Weights of a small GPT-style language model, trained from scratch on English Wikipedia: no biases in attention or MLP, a variant of Adam for these matrices.
MLP neurons of a small language model. Each row is named by its layer, matrix (gate and up: input weights) and neuron, and shows model dimensions 0-95. Each number is 128 + 32 x the weight over its row's rms, rounded and kept within 0 to 255. Numbers have three digits each. A neuron's up and down rows have the sign that makes its largest values positive.
A block is one neuron, or neurons of one layer that tend to fire together. After each block is what it responds to, as a language model described it from the Wikipedia text at the highest values.

L15.gate33:127121115091149184126098059083111135173157166103095143082110141144142113158132076095148126100135155153191183153215116164114056146114118139154112113129112157133129131104165152186176087135145133105098139146150129135117129057095155175127149130164207097120162169177119128089144078093146099153
L15.up33:087126065143107176190100095186150119131110133133083108146129097128134126138098103143175121170118129169119115112158116166146092155117092166129189098111133115144117071107081039134136135145123124149104164129153104094122108134131126090132127137126153143143136128100136149068102147113168159133
L15.gate687:083128136124132108164142137137109138167083099074092042082105131145195138141136114128176114087112080110183139098135099146119150116090142109133191047134157101105109086128164129125114109100112144070169107107141151127152146188158125123129148178136174130076136150095099079135076108148106100090
L15.up687:112094074116144100106146120103171071160153140116106137146145124175138125089176137127160157140141117111170165174135178114135096145123067064163099167115117127116114166177114085022148127109109140148127147122123086115187157123093138102087118147109130123136161135134111158159053165066158081166
L15.gate843:116096114102065176130132082083137082186128163124166144146130137154127148080083133085124156111132059070106159090192154147106119096164107134140107186091191120143145102077174145111112124084164068178073120100124090160136139203133117159151091127173151098152140092126098147116083118145136140132
L15.up843:116214111170139178111078138151172179123144120099098179140144083106147145167092142132173164150088102125153101145152146101112128121088054111099088136124132119104115143128111128195097118070067199136160119100190130159137119115154134156178163154080117096093135085112114172126086126064136126160
L15.gate1009:147152089116133140114145076168183196116142133152109145166076153022125149142118133096076166161095098077116091132186104173115116117193122096134183112126163161108154144135139109165124103100109105152111146132141122097163141142163131132148127097140156121130118171156092101129059121110122143182
L15.up1009:127107141118103190078139132180067158170115088130069149073155132079128109122135098123107145134098077081180120131211108107145129149124114180155070130101165126106112155171125084171107167179091105090230097104158127126148179119104156119072133117101158125144126143122072126129091172129150095191
Description: First-name ending pieces. Final word pieces that complete a split first name just before the surname, often foreign names in tables or lists, as in Vikt-or, Vladim-ir, Alessand-ro.

L8.gate540:071163093159163144151188101100155114135113159131152118166089071104147144141119155115106184089180097138142158130163141109038096113189119071108145124169132147086143122180110135118150162147123107128112162096079097189103116077113045127140156152148161147185110108155142146113146114138113125115
L8.up540:150171114122181179135114107173137159165096146076178147112118124143104146152117136130167185154102097096151179141136159083161124177108104075115133104131145115110133089081145142129154183070094098165068139138131111109134112080130081171070184166170102141222144107118105175122139148138145077188
Description: Sentence-initial subject pronouns. Subject pronouns and existential there at a sentence or clause start, before was/is/has: "The|re", It, He, which; also "re"/"he" fragments inside words like therapy.

L6.gate30:138150087114151113075104136109115135117120098187160152133124107161147151142159111158114136032114131120148158127120161119094162135144095130145139072107096202143155160153117094213133131081198120117156160092155095114154134154165113165159077105094137141153081149172137124096100151148143140172
L6.up30:131123120084145189158118178025196116204144106107124157118166109101164097094108108189110119121114133074089137095178166105175137157108111088080132055103164109140161135133064119132080109176190101111140111126150096110127147123145097143127160139140130126096174097116105157132170103149122190147
L6.gate221:144151097170186141092089114094180141105156177140114069168155205107027155139104140116096064090100120145126140127158150122133041151163118137111100114111064119137145170094118192166096177128112129102092188111149093147223144121133165119154090129160117115134086114123148142136117090132073131158
L6.up221:154206146160105160129173074081116126095106092084135139111167150174071164111072214182123103144119096105106176127106134130147111117161154148089096094139162080149117158108073066197088121172104062087158093136135134143238107097103078173112063124133158062152165184096119167111129125134090197143
L6.gate235:121127126131104065109125145168106134033134091107158102158190138193144144197079142155158132164118098180169112117066152088136158188139107131127085118074127138096166163164075107151101106130157102111132120127137113086150111145113138078143131178099128101134079150121128128137075092109136143148
L6.up235:106186120141110172185153139162146105111119119195154145134110148182075090193121147128168129135088128113137138122073114135154144178055171112084106112122125106109133144163103113174097128119131141126133104103132167111110137068140109161089157104116061134143135101125157183122102064125101148132
L6.gate293:155211139162155151140157115089120167117116097125155046191115178110060139080112161113163124132180100154155097126208115133107142099218157080101141087070109137134135170095184138162142165131168133114121154104136131143154153087053133087094118166085155112072108116163117122098131161103114141116
L6.up293:150080092116127231151147103071061133172145130072120105157142130151162157148125158150123149060131139172073127145193090188102130120133088141098146157174107094134156122142104102126096086088129078147130133123128087198127162113132135169131091102164218146202166087107150101190138053129096094130
L6.gate330:137091135120167102111120044099070107135150132139123181168125129140156147132136146152153142111111113109121118103093128111106127180126106139106153092053101080104140108138164137161118177161105181117145113143121213108146101104183155141096118108090057066174158137120138165123129075173116159085
L6.up330:143107125157106107111119190107133184128133086114128133189106141158127120130106147128149128114088086140185201076119126100158180134094102103133122129157176085131120138187159156101086207147096129098102105151146108122145128119145090127130168196080053078138106120130069073091085137149161098119
L6.gate484:104148099143145183151100088135087127140094176140134110149154075137118194125087123103105095056088161158084193067132152148081083174133163071110134126163124144162082144068113126116135194109125140063077152083065149101129169124124113115086130152164132119071111126181110147154116132061135149125
L6.up484:088152135198113185126101164151121129073107130135158150162151155120111130165137086177137108128169117158171083087114187193119074130161112121073121165212133100132146158080142126108118144138106115161143170118198093110131199135122106129141090145127136198181117078146127138140153170125144090157
L6.gate490:075127092125163144127125117122091176125168119125146106133100167089093185120053165093161127100135154064094120132138141118120146159126138108120131108081145142161127145119132124151127117162155134118148141107133164124147085110128137141146167138133185113146146151110115125067149106130116096120
L6.up490:139076087116160117154051073115143128107102145159150104139162037133095187086129143148083112124157162163131172129145114132126099115053059062148140114113096096097097115116081152123055109148142109126177140134147151118177176129174112205141175116136132158156186105084071131176119130176093146193
L6.gate524:045148109100151098138142111114148093122147145121150109158108124162069142081080137096127173142124144122166121088148113116099110116180127061054128135090141172083171145087122110121169148148164088139108121109078099115127089209099125082102102145143217174181086099074107118142127066093120202107
L6.up524:138085212118137106133158124129129132134130121096157114105120141106109159127123097170136142112159122118066154098100148158107079043117073145105144142157060196161128111147134160194161146160131108090099098122124159124163073122140179111153110166123182105136162134096116167075122123115160071132
L6.gate554:092167079188108202102058084080147117108127096118168069145152139094119114130089141101162125075154109112133126108150141085119124188144114138080144135103109151193130128064101147080127151170128178132131140045125127151121114163145105127065126180121134118180130090154071140075132071097117165123
L6.up554:082174088132157112046129096153142143115109199125162116162117141135144180173129123194124180130105200139125147163105136069148137195114128053113132132104129103092121097132072177115132159103107086131132162138131111098112083111156158131095128109122074067097124112141086139137108140062130094103
L6.gate600:099120103112166171127085050085121127076124132141124126165117186110129088113137178160155095117116147093100142079139148095101147183178115071138172138078114199122170145164097159166095127122158079106116158137120114111178112061178113131170117162128167145129126182169113185121179086131120104169
L6.up600:139133174082118113134068101150166125142126053095074118085138115157031114143115110108146147116119075077119119157149129110187140112144196111130157117169112157092108118113110109127116117075170098061169150126107057090157089075118098176129181107169079137115129154141109100077161121137148060154
L6.gate630:155138023123154101126122060092145147147106120134144110143118082161129145168162189133096133079158130088106189089108139138142124127131121071058121128169072199094130134071082141117190139170075108098117158101108074164184131167141166205120083130132121161088067138194104129135097133069159131162
L6.up630:141090121165103196109187110163116163111144128107086135099144198153115174088111101136186066157143124103108161096097186176055102169155194113113107125098097131098129141119129089102110156103129108061069115164133150141109136096163119077164108114151108175063096134101078118140129067117187148124
L6.gate734:071134127151095176165075144164126169124107103119113087079115112100114165139125131115122105115127172098103138062141196073146069094188129077088122102166116063137120119078109163118075168120152123135070098133120085099134125087098080152102090095125129123092094115110134139133148182151125061138
L6.up734:136154153134136127138102103172146177099131165109175082132137111133183127136100175145087114146157116122136101138081185090136105094112112158050125147135166138141134135146094102149107153145188058095139086125150136100093096091126146066131114119122226130119166172094128137137141097174081118109
L6.gate816:142190060100106109148117121119171121076178142142153140164111149139056151119099124075095141076127128150098103161162203174134116146126131116074114116104032163138154133076124128189112118176152106107113156056135128143179152119097098144128139118160172122177107112150081124146103092092117105150
L6.up816:069159111150146147129147192111115168139145132139115101131109128142076110079040140094128100166113104167151119164095151130166154172142116157111159173133069133127176107125125140149075178119105148094152125137148118146181116112116124181155061117085121119101126090115064074165126053042177098167
L6.gate829:038217122117124153097090088125111096131140137152167075089097135165100102159106105154081092137111148165110139095131157092088146094112132149097065129115104150110131128129142118116125139115096150159113128111099113146202112088101120085116094108132108150132095180161064141108131149102101098136
L6.up829:137095146153156067162109139150090119112106154098142113115173104103098150080119066138159117096120154171143115140107128142130110146160089140125155122165075171130175163060089148144051210032088141159179151099087163087136119128149183060111119097089147115144114125117187091118162061101118125186
L6.gate952:157123115145134144150097146099180147129089123127170112104096107162114141136087121110172101090110112130152089159130152079150144112149130091126151151109079128099135136127092179114160126168134162170097165047097161111145164081104088135105113162117134097077154111089087101123156102084173144075
L6.up952:085134185120181098169127146117149138133145130118107192131176150115084147127142130116103090151121119193113085172084162089111107095026154143095152155137089155160118122141047156074114094187168123144104086125124185131109109098120120087144113133160119104170152140090110059111131072104156119053
L6.gate972:163161110144081083106153079079135086118131085162128133127099119115064114138101112113133128097105127083091116050127135119144163153104187132094094075097152166138135134138152162112206123098143067145107137100114127115118069096135126078143112103155102152062133102134082195098131104170121103161
L6.up972:099155172112116134149105098167136064126091094148147148169145117179147160126157172142121140188102106183103096172115122150074093116112090119113078111150110107143110076191140186125110154165207142000128208141129107143104130135115148122055108143130133097145108169119138133107071086141108127092
Description: Mid-word fragments, esp. "chart". Second piece of a word split after a short first piece, strongest for art in chart or charts in music chart contexts, also air in hair, ain in remaining, ud in Studio.

L8.gate572:134148127140073130112126105087139119157148139137117178170155161172138138134094143123076103127137135137145144200115137123157096142108148068108110060174106182168126144139128144134101143173112131154116178118135152086127082157128103120077092169153098139154126105066136214159138153148111167145
L8.up572:169160173198107141156113119139076136135093143171134140101090117143196095128066141157168125120106125118058168109171149191142162119115115147116148156081131093179155104127165079101106071135158110129139058139089203099135058148088133133158089117143126098112090144162163117134139125157121112078
Description: Predictable word-completion pieces. Middle or final pieces that finish familiar words or names, often in music chart and award text, e.g. Billb-oard, Can-ad-ian, Hot 100, T-ourn-ament.

L6.gate44:100152106126127106091115087160127120125146076155132119115138101132127150110124117116165113110061187165176093101120120120081139180129132103085177147091090135181167114199121129159129140075141100191114099110065083137131125158076130148147115119090137151116157101126130126103069101116125140122
L6.up44:149126127112108064087115061110149136128158141141142127131114133062103129107159142077112073089148136122121161171097123110147169178072133105109098099091050167157123092137093156193109095107094144147163128119134080182141165135121118133181092139139135119135121115118142132114091128116078134090
L6.gate76:166166100181110159106114100118157187139132094168114132136140131179137132143141107149109115125037135185146139125114149140132128154101111095055131115116074147088117095066083131142119102123137079136167168089123115145187130096109118100148069114143125155194155129225102163122111139151125140101
L6.up76:146089168122075086132118117190137136134109106146188148154124150100098105132094121052138108169132084122159122109127122079147195077125133135095119166093130146150093144094121071101121140076068169148126094127172140105150115114154116191154089123116111155120176117100129037109148145153160086160
L6.gate215:096144070124088073118091090164116148160124130114140129100133115141173103097179095098145157130176148108144139179160103151166091100099116125177154093130179103123148102131104111166147137145093152106132163094169121097133140151091138161145139088124121130161131154145109097139131104125092162126
L6.up215:112160169174059166128086102113138120164151081178142104153028182134159116117106100099153091137094132157066116112205144152091173114100161098136129132156147135091141113103038136056096111124085118174147171144097108101120170074149112100164141107082112128125103104091109139154170118153143106112
L6.gate296:080104146125151190172066150120114102146085112111126128100138102162117145117078070124148150141090058084176182113126141100155120081058140092079125129127121161189134092073104121128126169116153106165123136139118182123093162075105166093159097145178086181176089156142110149157150110182096145090
L6.up296:160174111106106114101141156163139135087141025142152139108148112116120082169135122132165143142112189144166058105159156183129193137102115094095120120090154115108137095131085115120111156155136120189131091161134133059121150069151114170196169153077111079122171112123115147079147100127135084119
L6.gate299:171167070146111105156083142105048140098144097159069169125141107133099106098128072176157171153159147116153177081164139138152159162108154075101072122148166147136149168097144136138110132082109107153168151138090111095166164180110143143182183069151116110136160209097140074024133123147152117099
L6.up299:053138113163138162179080140108166171088138094167109133140174109129150155121146121078103136161079055079132097114052144189126144158172149077128033156094085136121143120041120151128128130085155131181098137138231138119078133147098139169179162078151156139101149059127090077144081164159102132111
L6.gate350:079172121158164128140070116152214092116091117128162179172090131146057149157068135104136126116127103136190184096149175097142065093118108123114111119118129154093115147117092119103115122170102128091058145126093128149158091098107107137133158115117116211181175139160149120110114093131142114181
L6.up350:104145125130177128139101115126123149131129045132118137124159067187133132164151163165150161130140103151148128153146156193161147079129148163109156152070052083178085164082143169172145110151139118100140087143075099189162118162120102190159096105200101070140147153115155132140113081113164055124
L6.gate354:088172081112118143126148111127113089127136184159143134129125090113152123171096059104158153081102137121109124145196133168086159158050226119115125124140099147101138135100176112150129102133088134166171136141074159102186103090110149129130121130087119135225114108173115142093158097110173105087
L6.up354:185108181135131103110114113140130080098146143101096069141092166146122046125103112098178099118128112075217101129113151103121094106111132137157113157102099140127088099089091105110101106148149118113171147159080117074134132143185069157099112109080153186136155141082105060166140112140104124095
L6.gate638:083142138085138169062121111131163120142109170073129180125122151133132120153116104102112123167140113074130137074130129100081143134175132080154156132116127197091140160069121116112056172100103158170115177121140103106171138114179070178133086154083143102146117102153139099138142112014034111129
L6.up638:108083082136174117158120160135125055119133116133158157152151128174139201137158097096153144085094101135179175141174161098107121141136113083162145154036090127131106164121183120170115193150145141126139127089097189090138116145156108088162106174114102128202120167103078126090098115163145119159
L6.gate689:119081151058124122167077115172137173174165131118206085148104101119177076105093176123077119116120096152166119135119100120070120154112142100071098153096103113189121145080116128114120109142080158150188159125069087067132110160131115195154103088121142135110119091108089191150128076125131162154
L6.up689:130136133171103079111096090120078105149140149121125054123125139153112148172142127213118157154104175116150106118143172120162159094120116139119106185144154132103140157098138109151103145110161128153105155128146088106195173072071113105133105171064179164092164099090131075091152124157011060136
L6.gate705:073124147133145160130136114130121111118119086196098148167095086109125115172071187085144125102087141108127148152139173145091152097087140145095150129132092164133128135135130104181087132137088109224151124059163163170133051160198096132097092197138163121199107161163146088048091076118119100078
L6.up705:165144122204105086129133154129137122135120175164151140088171145136133154167134178173152151123180102141184152168126123126208116144101126170109115131183144121143152162162153091188142163104169106109122101122202105100102126150147193108091142158131156098174148149166108070090088191102162188158
L6.gate747:157168107148103124091149084076099150103174080112121092118081109123181140095123146100117092101130064063131139135085124152148107111082109119153169135105170184148106164129140133196149141180147058109090159079184152140141090093181045133083107103140150158139182098170135155108124136164123113112
L6.up747:049133151097100143109062147162151132162136158140142137121111065153105138107119130124142105112128069141124155176119169096121135100154153111084142162078106111127121080137107084093081136127090124157109126116140167064146168139119139133130165165160141135182076194106162140145047080098089116065
L6.gate764:146120183138133171162157119186085122090089145075135113162167151198115153112081105102115098148138089110146118158132152129169143107133112129082209123132110123071121096098128204203096203092108094125120151149137133105155154105236177086129110147089147104081136115136137092093139099069142131132
L6.up764:154128139138178143121081149099146109112133149122160130175128127161109133119131154108135135118149130116109124101111105072126110106124129148121090167082067148124148106065125161123084168139105121125122117136122127125147105179106189174145097092092129118135100119164139123132148192140132183138
L6.gate861:179130109140142176087102118090089078177068101122150115121128120131127125174157099091168127053123144153116175088125102123077153133118123118167106123068080167133094136142082123073124113130196125106129135110137171118149123085137123096181110178072130090131101163141082069142084155121123111122
L6.up861:144168088173101145114097116100132124086134111201189128097125077122113135158048119211157063131068044174107150115114126128139109167119139174074062181122101157139158101099114183093125114131154113159130114123099113127146134108122154143126039129119143105136105045153128118091098149125110154138
L6.gate867:115155142145099186168118111120138135067146082164148155079124103146115126135113105141127124145078187128178116108104134084121145157107137092152142097129110135123154103132175152154079141147135113130086109105128160128208084093127099085152112114106100196097106158155168101016135099117075095124
L6.up867:146145163120170090125101086084078158140116151123125141123198163137068157115086082054096144135126089093104080138093092121128113143141244123178174183130144111128166121115125161151109119101098091094131125137162087106159072184112100110185097173093129124101109177160085108090091159137116194112
L6.gate942:090145051147128177070123103107173143104094133186135097104082131129123064166100130140139121129066101104158117109152122101101083114137094111128128133118037064094161163116155133134151135135167162146105101124069115115161118070173144089122178169100156138108142127140112140078120091153136136094
L6.up942:125132141157124158147159174135115122120167145132124111113133090134165143105139145092131112145067130105136060112130124076130151074075105116085126132149053116190143234106091092088118145124160179169164162136176093167172145184144112134114109092133117120146140107100142117153084089112106103127
L6.gate945:161122056107109140115108113103155169157094072089136121110107153084161130140097130133109109142115095117142155139113128092069129084164131119145100135099156116117108124101102113113150122093124121083124118114116137123126080125108123136100085108086129147066148127126119116095115099165192155103
L6.up945:107162117190100111098159127135111152080090108155107122091129162149146149112161137183099085164110128131141162084099087059154091201092068141098141108119105103096186144138175116100144149114138115158082162107157112144157122095113155082191162133169186110107190122159080075115090150143122158080
Description: Mid-word subword fragments. Short subword pieces such as u, h, or, et in the middle or at the end of split words, often foreign names: Asomugha, Osamu, Oltean-u, Asaph.

L8.gate822:156140137141133067086075099117159114172088182120144160174150234138145103139093079059182184130116093085103084118125176119092089099101124107166104174100177150121119085120161129127079118070141128069157088122106191123125080147159149092125193119127136146122083160127188095139142155150080123090
L8.up822:145083195177123074152091119132116092141133055153122091120136184152172108077055121131152094110135121108144121161074124138121144140129113086094173107083118157109140129102139135118116132118109164196102113120138137130197075085099125121106166094078167167064144086159151176164081092115090158161
Description: Word-final subword pieces. Closing word-piece that finishes a word split mid-word, often in names and lists, such as Osam-u, Khom-ich, Moham-ed, epidem-ic.